Weights of a small GPT-style language model, trained from scratch on English Wikipedia: RMSNorm before each block.
MLP neurons of a small language model. Each row is named by its layer, matrix (down: output weights) and neuron, and shows model dimensions 16-111. Each number is 500 + 25 x the weight over its row's rms, rounded and kept within 0 to 999. Numbers have three digits each. A neuron's up and down rows have the sign that makes its largest values positive.
After each neuron's rows, "fires before" lists the tokens most often just after its 100 highest values on Wikipedia text that the model never trained on.

L5.down86:521474524465527504490496500489459477508503488480510491501501521499451546526492508520514486484484517501513492547484482486531481579529522467486470505467491482524525506481545471507537445495504495462527491481460534466528455510468534549531492524546512503482541521501465498548482474521475513521
fires before: "ition", "it", "t", "ts", "ing", " An"

L5.down464:465476501506480470499487480536484550505453500521487525524451500522508527499458517469482545455465482519529462484478480478521462502496512518550508502493526508451499510500488521477440472517519547472509457493499508514456562441440517473522524489462544511464409509503519488470488516537486487502
fires before: "un", "on", "it", "and", "iss"

L6.down206:516469525511495506438561493545484512530505507514504483489479490486525487494512506504509508479477582495449470452485523474500509454499494514498482510488504495514500527499501466482518516462481559517483498464511496546495504520527504537521523449494492504456486497539472472497513511487478484445
fires before: " ", " |", "%", "0"

L2.down33:506516502488497468469495507473490492492493472495552478448475506458556471517497534531503508511492458505467510473500490490501512483464467487566528505499494556521514472477500528518512504500526492499506503487479521472510527467494454526522527490505520491483516482466456528519521514488487489457
fires before: "-", " ", "E", "P", "N"

L9.down92:515512541501479499500498495523525488477511477468455488457513497479517462522478534456524508497474497553509465528506482477470482475465501504545565488530529500481541479506525453490463486507490495520567513480505494493480492496492524500459482491536500505517480520486459487470476525498522524473
fires before: "ed", "s", "ance", "ing", " to"

L9.down472:496512563522463449459511461501485506479524540516496481510455524503484486534503488469500435488471503492539463471475509474504465509526509491493491534517490517498514528521486525494487490521518510486446529512481474512490538524460512500493477502506512493458553551498511450566496495476496538539
fires before: "any", "et", "le", "os", "ass", "an"

L3.down30:523550484549519497498496556483514542483515519501510502465474484512478506473511488503504452540474483498486524481456496499473482499544462490543475482514458480495526550485487469486452480464506487461516490504477525535479515481491532522508499489478454468466480565507508486534533504477525516465
fires before: "-", "bum", "ong", "g"

L5.down547:506467438542486490525504490516518495493500489517465503502494452536491510481499509509478490489497488516497540532491526496518492534478542489571493487474498489519495461487509527479491573494520448500493506512488502490539487517489488485512544508481512449505477490438514528486542483465532492536
fires before: " ", "s", "ed", "ing", " I", "l"

L11.down354:524473511511540508546459473478451489537494479439480533476450506463510458489468476488511521520495491441520499451516500462469495497498511467536480522473542490476508506534452488502472471534468465469546494481546539506467535514523516532502539478456513509484520529512499497444477453473498494490
fires before: "ass", " on", "os", "a", "ub", "im"

L10.down117:489516514490487505504476512488499475508490546518481562501508486518482531504540495536458473509498508480556502492501496446487491505460473478501507514518491452521504532511495488505508548491501542465495521489488533482570487552512522493494494511515470526562484528504500489498486510472505505502
fires before: "e", "al", "ated", "ed", "o", "ation"

L7.down294:493484525527507499495543486511456481495473470500506447535515513463507484464497479496533554494540506526498493493504498495485487507543482515544536522511503552444483493495440501458532523485523526517488517441529488493489506516494529543485488472473522499449491522461502501503495524502478478489
fires before: " the", " "

L3.down342:476513530484524442542493510531529530500498540498520506486521453500502494485491535534487497510488508538503495503516460464523494497541499489508572457518504511455469480484512505484444466498514506462470505473505510502488476533493525489532498479507558517517480498498477479523506506562444519521
fires before: "or", "iv", "ive", "r", "ions"

L7.down678:466482524474485543505479455487445476514522553459482504477500536515503493517460496468493473489496533539475521491451517450493518469517488473504511514494517476499501426520455511533558462506511505528523522552530513492503528495488491532524537488545520491521521515546451505501516517478485489468
fires before: "in", "ain", "ro", "r", "ire", "rib"

L3.down137:492534528488493461499498517513457502507481522455502492474495482509476502544494472500519482505469509521532485495455483491527467481479504480555525493523552509476503454490547496470492496478557526532510481495498500523473487469484514476500494524477546494494524515518491536505482515533487478533
fires before: "ruary", " ", "ort", "op", "ent", "e"

L6.down578:482497495536503524528502532482522499487466506518497532485513502516480499513496504523480492488492496478508524515493497516505477499534545470513458460406524501527502504483498516510499435495463444533531458518495508478485501515557510511516461506517495533471450506497505465527480478481473496540
fires before: "ition", "it", "ri", "ed", "er", "ing"

L6.down238:514507515540491546536550484487488522485530491550522495478481502480510518454525505504513529546536471515466510498545484526558491507478534490545503542497476464515501536503520459480490506505496526539501524526495465505483479487508516558493506484473527525498499497524493511485444518483510524481
fires before: "c", "k", "p", "e", "pl"

L6.down295:496481547459480504493492480491496503533476501507447451522465479511507464494549507516521521525536540504465478510453505446481513516527488514558478485476489477464524487460487456495504489505497479496492556470526506496513520476479473473477496493481483492485503482479487493473460531543480521546
fires before: " he", " the", " they", " a", " B", " M"

L10.down526:521483472493504561497510492468523520475517491480494475472467490513498471508494465515523500476524540489519444457487463510484486532516513521490483508523477452484528479503539508499476471564482497504508515491484495494472488506531466520503458553488489499470499532487574496512475505444511506519
fires before: "ed", "e", "k", "ing", "ub"

L2.down244:510497502563447494520528474490516466510488500485482498503493485496484460456489457463524479483500518532520514473504505516474501469522471507510535512500500538475525538531532485462473525527554525492537498490476511505516495512535495524486472526509467497465491492512518563488487503513503517496
fires before: "ar", "ild", "ur", "ampions", "art", "ang"

L6.down433:542511450500516491496511503507496493478499481525497515504519477531452549522476495504513456524501470501507494452475518480496449459531500458532498507518515513468528513490495509481499545518518496510469538501450484484492498449487502450501518474512506500499432529504483502579507500496490495511
fires before: "bum", "l", "b", "-", "so"

L2.down406:520514470489492489501479522505467517472515475509500490490514467426501515553501466483542463524493530513488491556500505450474473519512531514476556543461501484488486493484535497487514520488484559458477476461522485482552490510507483495486506494466533504539462557512518521459492509493514459517
fires before: "al", "u", "ue", "ick", "b", "ual"

L5.down1:490469439496479519482513430503449499484547481532518464567473521534527551517497533518509521504535517483505514478494496440554526480503509500516487478494468523502491565497537488454505543487503515490473473497442482512506490501492489524502559489519504513489474525522479474517487497541493506523
fires before: "ased", "ase", "ew", "i", "g"

L2.down513:526535522474489475498475485458497503490512489543497514479504544500510538535521491499494533477514466519510476470487498514514511510492472485570518480508487536467522507469482460528599460505500529538461510487487540502481533502502490485517508499494513504541505541528493481510542476507504467530
fires before: "-", "ral", "==", " ", "|", "r"

L11.down667:469467567479486521514491509457488538475508515544507507517462459518518436515534483525508467525494540494528518527538465494503519501496501488557494492535502468517489519470545479488511525519519540501483474478517481489521497503502475536496490495498490497530494488502492526498496518505496515469
fires before: "ed", "ion", "e", "ing", "es", "al"

L10.down479:493482460466479455474493520471487500447464457483482523486521529470504504484488470504487478460463453539511502517476478480476467481530512502554534482490542505490508530458501453513517462508497485525503532508503489508440515508539515511517517466495484518463511494480481538548499516524518497484
fires before: " |", " |\n", "s", " of"

L3.down506:520478484494461497501470529500493498499485536501426492538481487488471522507462477502519501517514500501538485518529462520504484475535501482537511492498479506491516508515491514480499499512483501509517535489551563473492464499477524538525525574474520512513497521499531498509495492517458516497
fires before: "ague", "im", "in", "ess", "act", "ince"

L7.down686:481490483522497507462477547443511464468514500510496452499524496498519530521528480534508513460501501496500553473522479461510488498481497536521492456449467512500491533457491455442468530476526517456517489493514532498498519507474491481492459441512491508498459463487485528493519505481494493525
fires before: "it", "ect", "a", "s", " of", "ing"

L6.down682:493447465502481502483468504482509524490473520457481513486496502443476512489483484475490505502458493511440490479497501506448482472498517495542519482546489502521502499489522468497500475482546481530498521513505466517493511498511542492544478530493514529485530469505521528532491516514503476495
fires before: "e", "ain", "ort", "ec", "ace", "ur"

L11.down131:474534482517442480510485508503499511518473438508503524517482486506539500534484476478523462522476497510501545477464486461507535462553528469525520526509523506498485456528496489475515456509577468529559503513457519498471493493497484474525486499522508496507524476512481499480474510507484514500
fires before: "ong", "th", "y", "-", "bum", "u"

L7.down234:501464505495498490459511519536468480503465522520503507469547518469504498521526483449490537514568486477487494508510554531510472510485508488515546498496524521470478425470498512497513553482504524547518506528526502515474509491507523513475491480498515519489549492515488489459501477503514476452
fires before: " ", " L", " D"

L10.down403:490524468521499474514489510494473490493465477485537521502451457484522535475505477475507449475483501517522453505504493513475492487509572463488499491526539523481489465495491491488517498499536480495466512488510493484533486453481451505479478497513557455483470528485495537497509500535507513518
fires before: "bum", "ong", "th", "l", "so"

L2.down419:529506519508469496516506495532466501477478503513469518494500524467482472490515509496524521506522500485503488482483527448512489517489492485520471512529508473512486505462486498508560428480475457501508454476518515529507465537518497477470524520492513463469462456498522582515519511536512538542
fires before: "c", "g", "ced", "ter", "s", "us"

L5.down572:520549536521512543468476492472462502443498515498483510542514453449473462509510477495541549480462545492510512540492474512510441524492510512517535478498487484491509498459545534470446534523555503484532492491475508513517506508514527513486437488529515530499495479482486499525509467509511515489
fires before: "ed", "ent", "ence", " of", "ing", "es"

L7.down29:498519537497557469488509487525484479455488472505516474486494514478490512490511505534510520516472461479502509464504511478483462514499473488481550496514483484468478463506503522512503502527540459500455473504497494519512532527523520506487480510538487504516581530494480489499516535529475513530
fires before: "ion", "ions", "f", "or", "ation", "ic"

L3.down666:491500497493519484517488482500504487505456465488519534508518498534470459509542496486538559490498456501450543535484517485476505505530477520520510486513502481514474492484534506491471503460561451483529485517490494499469501501495499451468508485489558496480510502514514556485489507508504533505
fires before: "c", "g", "ment", "ced"

L11.down271:500488500497556451449459507507447484475526551526508488490478496518511526500453525484525497498461522506526510546526473494544485502433522496476525460502519480500484426508472499509489481442495530500521506488501484500508475494483466466506480495509492567503513429526534563491505496476477482468
fires before: "ent", "port", "p", "ion", "is", "er"

L6.down573:479532476465485515506529527547537537495495498484448492503509494499495511538523517493527485515446530497489465555487456491505512481513514497505530529470534506488542491540550535526508513464477493510498544468482500501502528514481477519515521516520486531476529528565499497495428512500512496462
fires before: "ed", "ing", "r", "ious", " the", "ent"

L11.down45:479475537491484505501531497523505481504507509528490496532493447538504515540520467466536513504521490515528526505517554528488452534498480517462494513503537503485504501508560501526437537491477492503481535523508497498530484476497513503462512466522483512490494480498487494505484472526504510502
fires before: " "

L3.down590:521507550503478490516484482473527512481509508457463497464514486496531506518493524506537514511519494482504477521462506494519511471513488479570495503546514477519507480532516498449478532479472560484559482502512486509493509500506524539474516491525556511491475491479496494512467550502476461483
fires before: "-", " "

L6.down640:532493489514491481510507483493500554482463507503457497486525498467496497480523499497519446521495467544497455531476494440547537526523485510588493497512465502529474519506492475476455495493515520480518508470480531508492505513486523497498539500490467532499481553487520499532466502493514502461
fires before: "g", "ased", "ment", "v", "ge", "x"

L11.down46:434486488526510481497492519502487549545486493515537511497476514491479496482506491462490458480483541483525531480525504483470492471473501493488501493489507519515518502502516528473495461468547514498475526523486487498528481509551499509511486494495490490509491500458498524508485488559518523540
fires before: "ar", "le", "an", "r", "ang", "ild"

L2.down620:488516531448527490525514471511487524484526521491496493478474492505507509531478487418522513515535480479523498484520512500530517536489503520527430506494508484503491456459500491538543487525485520492500506483523573485485504479493471492461494511471504504521509514525500522473514462498528514533
fires before: "==", "In", "O", "H", "The", "F"

L3.down566:447486543539430499488517477523493549517518508478509503479518498482495495523456512495474490476475499528467456556490493524504490511472478506536485481493493516525522515498519479485466453533527512491540492487512499505501473500497510501549548490491513555508462498518466525515490496474548496545
fires before: "un", "it", "ut", "ed", "and", "on"

L6.down590:456513498510477501447539550487465513514508485456505495517488499490498563507498525526555473481483470481496526515480512478532508473474506532502497522504505453499526498510478516513482515479502498501500516526441508471490490516482488540541478512474481495505491517477512544530505489505521559507
fires before: "ted", "en", " in", "t", "es", "ing"

L2.down632:475492509535507507527467503520517492489502518505502485494510526521493437508525505496530524522561478526520477493483526492529558492498505491518505463490502511522505449436489533486559471496514502481493496539529509504524484504509528468480530483512504462476489478520486531526511506558503481519
fires before: "c", "g", "ced", "s", "ter"

L11.down12:491514510498500464525508502486537509491457505511506497520518491483481474501524555516496507514501488502521430464472527465484487467503513494420493515494518508492548522542518475471533473537487539513467475464508487494527526515493554525465512518529538498509515530495490506527504517480514494471
fires before: "|", "-", "le"

L10.down45:501483519515501494526513532549460501527501566537519512519493531553500509519496487475534516511564467461488481495501491500482490493500499530505491495511511541477539502500488498520465505522534524494516493510488479516528473509510508500495475494494524510502523500530496533497544441492475519477
fires before: " |", ",", " (", "'s", " ", " H"

L2.down64:492516547515480506546540540492526468518494460518472456543474509480493481534506494527512493527567471471546503519500535512540508465517519461491505474458513479474538521476501459489496528501520511531499495464542508438511521515529470490503523526525518528479512482490505519529508520505541500504
fires before: "|", "|---|---|---|---", "-", "|---|---", "S", "C"

L3.down100:490494520485461514506446505502525462465501501527475464489432537522496561520473489471523517519524465504530484489563456459483490514546539491571483501490471561507496492498526521500490492489490503489518517441516513476513476503505520514559534463518502497509447474526470465485516502486499506476
fires before: "ion", "im", "it", "ince", "un", "in"

L3.down112:535491448518475483467494472518513487492527486494487530518451498497519518492498476524509536532524498514542508489550527454494477510497519484525543541534503479473500510478470490484513503493534506477476523551469507554478444510517518500521463497502519494461509505526493520484501517550480505478
fires before: "k", "cess", "ation", "ce", "c", "ated"

L3.down111:519483542464500530493475499491506501485447497486456483482480486496515482494518495543510524474540535470528526536490470524528491439509449525540516508510507484489583500511505484490479495498518481521502484482496479519514499512509499519500468510544527519500516464462527482457486509537475502514
fires before: "|", "|---|---|---|---", "|---|---"

L10.down657:494512447513468525506492477449496518482472492534497557482523505522475491471512498494490486535527473511494489479516509467511487461536465472504512493471517488479525499517465524517468499502483498553491540487498500485471498520485532447473512535498489503520468519493546517499477497502485482496
fires before: "bum", "ong", "-", "al", "l", "ill"

L7.down368:537529563536492477524530531470523530463536502502527514505517495506497482545486501495502501505499521508466510515501493452507483475507449468439467494495521485506458507465522474491497494544517520491506521496503474535502516490514507465531455513469474496550486506466520476496499548504519525499
fires before: "es", "ed", "al", "ity", "s", "ing"

L3.down18:433528488516495502467460505482472551502499478498535501515507493519497459477489464494478509490469476511505475476447514520485456493505478464523567506539470529507508487494497467513493481444465513493474512544503490524500494463499474500503484519555546498511484499477506526530467493481511538481
fires before: "-", "=", "A", " "

L3.down88:489506534499480476503511452508503469499543517506458551478476514497504515516459522513508511515504501522486520529549474463496473475554482509523497532498513539474470532489479490493455485498494441516521542475499476508466471459436478515465576499542498524529498455508505534500527509542534491489
fires before: "ent", "ber", "er", "an", "p", "b"

L10.down514:456508535499499476503466482470454513456498503499509530467486492508525484525481499484525539480482481540555513480500485506537534493512503522516510533493472470512513512503500499514495480460486512450507457491485545521525477475464472476491541550532480474495509536515518512521490487505484530514
fires before: "il", "er", "g", "ing", "b", "t"

L9.down296:483524528481483501452490496496456470522493513531470516514523505534474511506434479523501505510490524505545495475506486522491509540488479525518556510476567471522523472504463490519461503468501522492536485497502505489517519487478491484477470516513557519488510491510485490539530502519485545482
fires before: "ing", "s", "re", "te", "ed", "er"

L5.down143:505560491506467500521495497468473517499575493502499464521505463460527516472512506519538506505473496501473548498473484463500473511516481517525468497494477537497449521515481481501454491493511488510567464532500510459476468513487487578514549504507497502495454539504553504455490529521474502463
fires before: "ased", "v", "ment", "g", "m", "ase"

L2.down435:491485450487495463496511515466466518524494491500542511522450555467471458507483491505504500497480484505552526446469520481508488478541535519487448498492506502513465481511525492481499527480483518512456418485517506487494479503521514532523525514479498499504503476509520547503499499537524510484
fires before: "==", "===", "The", "In", "-", "P"

L3.down498:506520493506463464484474500495534503532511504505492506486511480497544540536503487484516518471521463516482487491494541481499439473480528465596528461518510505484458513505532485477528482501516493541480555548460493540472530472484487517519450469505497481511500479505498591492492476501472487502
fires before: "-", "|", " "

L2.down159:474511509540489480491506472503512531488513503495507503544481468491515518435499510523478514443489529521500530488464511496503536495496522493561503507555462487494494478501502519475465508485476520498542501503471557476494490511528505490509513489490529547514460498505508503516451542468455487585
fires before: "The", "===", "|", "==", "-", "In"

L11.down365:499513506496482482500490511515510504504498529526498524495533459522498501522533500454485466522489501481504539529493525487504467512484474493562503506502537498483465509473490499497498537489505484445500498435518505511516476519480491479516461512440530495495499525475544503499507470503516476526
fires before: "ed", "ted", "er", "ing", "ation", "ter"

L3.down596:555553495497548471501501474503491479499492502515495487467490471502500526494545560519491498485476487487493496509479484510514486476502506492481494511437514509500509496519505527474483491497450505471511481506482555484457460530487522522499464517488473461513482491474525468499516503508511523534
fires before: "|\n", "|---|---", "al", "iv", "|---", "ia"

L2.down499:497505486516453509518491499517480472491451481519510502505472524454515486470494474465513497491497509479485479547471512463516508521509490525535469483483501502503480469506518483469497489529522514492501518491461511505520525481497522499484499507521442505494496526523494505538458524477505516496
fires before: "ased", "d", "art", "g", "v", "ed"

L7.down618:504498537544457498508504492524471476506520502440513517531503487487498470537501492492517527476486539520529503499492472449500487517494488506521477517466511534550475541498459524468520491544508518504501478473510516502460493488504524508506532509500496503476447499483509489441500481493499507524
fires before: "oup", "ub", "and", "ound", "ant", "im"

L7.down147:543491475512526524467469495443513521528491503432547489533491503483515481490513484531464516497509521527465466519485473485523468500501535460498549523489476500515501481529492506548479518531513452537495542511506513504504529507475526489472480489528504517497495486534487488520493510449478456479
fires before: "k", "t", "y", "her", "inal", "ed"

L9.down507:498495490538489504515537446499507556497514505489498512464536510477487528506514546502489500500500559497499476477493494506492459518531465497482483546506492481489481450500534520464528499540578510481533496489476468536505543527539540494479461524495540524483476487565504501501503505466501531494
fires before: "ork", " the", "ed", "ing"

L9.down594:519494512514491501496520489519476506436514480526494493490509503497485530498530472504521531476493497503516479535509404469461466451463543501488491472481464480534479492501544498516486527501451461494500515489535481461479516552521508506462479467497509465522501567459478549512511520461540509484
fires before: "ory", "ion", "her", "or", " of", "im"

L9.down203:491483512505505491475501498490510535467529481487493533506515521506452544483522523501508532474489470459521541543466504476551479543514494526499489553528502516511512504513496517491516540481525460497471507509515527499503513481476453501507480556484477514566541481506535490503455481495508535490
fires before: "es", "ited", "ing", "e", "f", "ate"

L2.down685:485521542515506459455532507459505508522453510522464525493523483512537507507497521487489497490533485496515510525461502497505494510474511491604536470531447458476507461533507498482517534489506483530496526487492502525477534482537489505511436499534545506511530505487520492475517485482520515531
fires before: "-", " ", "|", " |", " L"

L3.down68:522484560483493509517513475501462456493516522523497509520504516509521473493468497510487488481528505527505464522502509496470479519540505501494494518475496502501472487494520503466492495511482489493481502478537490507418483526561495543524472496483487509488487548506509509494489478497491514514
fires before: "ub", "os", "ass", "a", "ose", "if"

L7.down91:525525478469474480458502542476496507505503491507501511520516494498459448504527473478564467498525473551511534507480517439517561510479486499536520470504511447467537516480515481465521462521536489547461568466518489512492508484444487471509466524541491500506449509488501499528478498497466516499
fires before: "bum", "ong", "-", "one"

L2.down129:490487523507474526502510507471495488515452519550565538512502515463508502500459496491488513503496470556509511459471512495482488505464495511579468478498462475417524522493480475529493512474517530510513485501508522505499498533468474476524519516524547520504541507502508497537492499495474507503
fires before: "-", "B", "H", "C"

L11.down535:522474533532482526496495499510479526510501488505493539534465511483495533518581453503493468499492524496515522462481476464547477502508497494484504498537447467501541503516482499523466529493508480549523519504516520437488515461485495528498502509508484496466497478482497485473499501499486516453
fires before: "t", "ound", "ch", "ong", "ts", "g"

L11.down564:508486525533471497560445497510478461475528503518518539490488480514480451531477494461462505489487506510538501497520535500517515469520524537530475517541496458473542518502534496499542463441481480521478485518500506489512506494472476508488507501486498529490487530432512513486511499529488459503
fires before: "ory", "an", "k", "f", "or", "a"

L11.down50:474497486543527480542504544471542517513539496490510509478465502499469491503513484450503468485463501497494490496421469537498456484542478518494498486535509520502511513479520545554512506514465502461475473500543508499512481489511480502533479536507518460522481481491510509501475551469543485557
fires before: "le", "os", "et", "any", "an", "ass"

L11.down652:480532488486474447535488500491495472505514486508473467558509506455476519550491497462487463541501564489535502498492557486473519501502543462543486504533496486513491495522504529495538467565494475514497483522495488482526495491509488480492514522466530510479497557474538500475534498463460501509
fires before: "ish", "ian", "an"

L6.down112:469537527456480486468530445503501483541510481433497482483474500474523501506540489465513469484469527528481552495528513508481500503504453469491515501500505484483522505508501511494518543504551523475561483505482490502490501504510507485477468519501447494497505523520545516478470505503498474476
fires before: "art", "ar", "ur", "e", "ap", "ampions"

L3.down202:493511503453531504491502480497481489470519510497469507488500536476538504508519477508484531555509493538473495451471505478493468518518531513526530523478520503505496516440551499527498532523539510557546497500491424501508514531514475503439452541534491518492487533534460468471491477500486514491
fires before: "ed", "ent", "er", " of", "s", "ing"

L2.down342:498500497504480485490492489484508492490519562520510506496483514514500458491462521500509498530552477486551488480447512456485504460477487481449492535474510468487490499508531524519492545480506461474500484503480517506534514466478477490508525465448496492451536479502542499476514501503452511497
fires before: "==", "In", "The", "==="

L2.down225:506536479526526498507503489533491475475444457474520528480504523485478495516524505513528486509506501473524513477461480467476492517458507530475498516481519518498485469500497509513501489484433501471464517456491514508524472521501520535520418497465460459465464510502514470513551517461526531497
fires before: "|", "|---|---", "|\n", "|---", " "

L3.down227:519543521489510510502507519499545555509516483503510498509482482502500497506505496509470521528481501478494470528498553499466526496461505506538458462511481529516516482506469500467527491490492531551554492507490480528519511496501522532458504503539518565514492484540504450467535521513505463470
fires before: "-", "al", "es", "ate", " S", " L"

L11.down440:489512557502503509519510522541485512471523499504504505511482520507511472481540528492516501457500533511520530478465506485506453483462472489542484487519530491523512500500517446471465529527468513499491497538525522490505498505486478505483491475532493520502462523530474507464502510507483502475
fires before: "t", "as", "ts", "ment", "ted"

L2.down336:477524486464512457473486523476496512459478475514469547461460525493499510517549487528481510500496468504539502466516493436505524485493500504537492464524505536476539513463490481508479514557531528530465528456519541518509474480509506487494545500515482535515431481449528552503473504506460479563
fires before: "l", "f", "ion", "b", "ber", "bum"

L2.down431:488477482518465498502515504520527521513506550533477493510494511493468502496499481525494494508527520482535512479482461477521484473476507465545516517524517504518496527493487468508530443518502476523506483498494491505451568510518489524499532495503500509515501478500513501514483501505501530482
fires before: " |\n", " |", "op", ")\n", " "

L10.down358:464487500487463523506489550517500537497515495526461494490482527491502536483542504532512544513490459494524500512502525515520466498487456512553520527493516542502501510515482537539494438467493525513521478524473500477481471508438485473571468516505509507496517517509547500511512510483490504476
fires before: "ed", "es", "ing", "s"

L10.down474:485492527452504490517506507521485565463504451480513490517461460496532477459501494483481496524469510534467471484495514492491484533501482523501513541503487506495549487541514526547506485480501462501489516512532482479488522467509501520489489487521485533509503489503457512533517546487477511478
fires before: "her", "l", "s", "t", "ion"

L7.down242:491478504484524516488504451480520486534474501517569509457477520519518465475533497511515535535527505495515537504458494504499471482506515478481524483512567501471491558496487492500443524500486501500459523501532453542532492534516506523556495509499492485513479511491545505499532513496458507517
fires before: "|", "|---|---|---|---", "|---|---"

L6.down643:483445488535522515524493522451508537521465460509468508495461470527486523470550500483539528509496536497516473551532480457508494522555525460509530531491495503510514506511473517505507482461493479503505512531500509471514474470516481520521561538511501482510480512519481462492450551539494485488
fires before: "al", "es", "ely", "id", "il", "ity"

L2.down591:481542518518492469474480508545542508519518502497508485517540546523491493520527514492499482499484519483523516516477491473483489511512540504499457478477527478516513462501523503522540517455489467534472488488474506481478489489448497471540549499487500510560552459493479482520494498517466539498
fires before: "ing", "ed", "er", "|\n", "es", "st"

L11.down631:507502485504532485523486532490448502481528489509527459473531462490445513511521535521525487458524487501512484512516484485499493469481534485473483530505511472503554437483504458509514487472506497507515492506522422484498517488491494496423524494459457518487518487482499524566478507508566532526
fires before: "ory", "or", "f", "our", "out", "ro"

L2.down536:503440520498532515474463491474497506471575524513518527485500516517488546517481522490523511482484548487519478518518467476488490474529508512534488496513514494498478505530515507500480512456472535461464457524511496471479475467523533480523480483500511518526511526497570523446501532489496484497
fires before: "port", "c", "al", "ick", "p", "ign"

L2.down454:479483529522501463510480484518486505490485509527547503492534500481489517500464503505525477487506516492497479511445482456488530470501503521573502500451470514508487511499553486459501462489560507498480467493511520506488486514461566472516542538489499534471489498503548524498533493546505498494
fires before: "un", "it", "n", "st", "on"

L3.down618:557481549468464482500529494505504521493500485553508503509490486532466465488526500462534481502445513516518490479540467481497487477524474496520519488507545475457502500511498551533581499472567562476485490482448505483507479441480480535488496526508479505475490514538496477495461513513481515494
fires before: "es", "al", "ac", "ace", "ay"

L2.down44:498461479488556505511520501505502500482467534464455482470513453509512497531476471477516539524538522501491490488551528528500510499495480552538493483480530430495535462549489429514478535479485510505509515493529498493488495529498483526459509510516530499495536471478520465498517488484491491521
fires before: "==", "In", "O", "A", "H", "M"

L3.down437:488534516524481456474488511473507486504464504525574532525522533509489511522484503447506499517485485516529539493495511444484540535507527467510477469483494493480490486493499471501469507433502517524483517492503518529501526497459510500533468507518490551516481471464492523494501528471472502479
fires before: "-", "bum", "le", "ong"

L10.down502:510490503506504566515517481511506446484513497501503522495498473552517517501500497488514511468537503507462485475454488478498490499484539502531526506461537487471459503499450452482514525481485511486527544468468569486481481500486518512459479506526497489488492474468464512458461499502485500490
fires before: "'s", "p", "ch", "pe", "-", "l"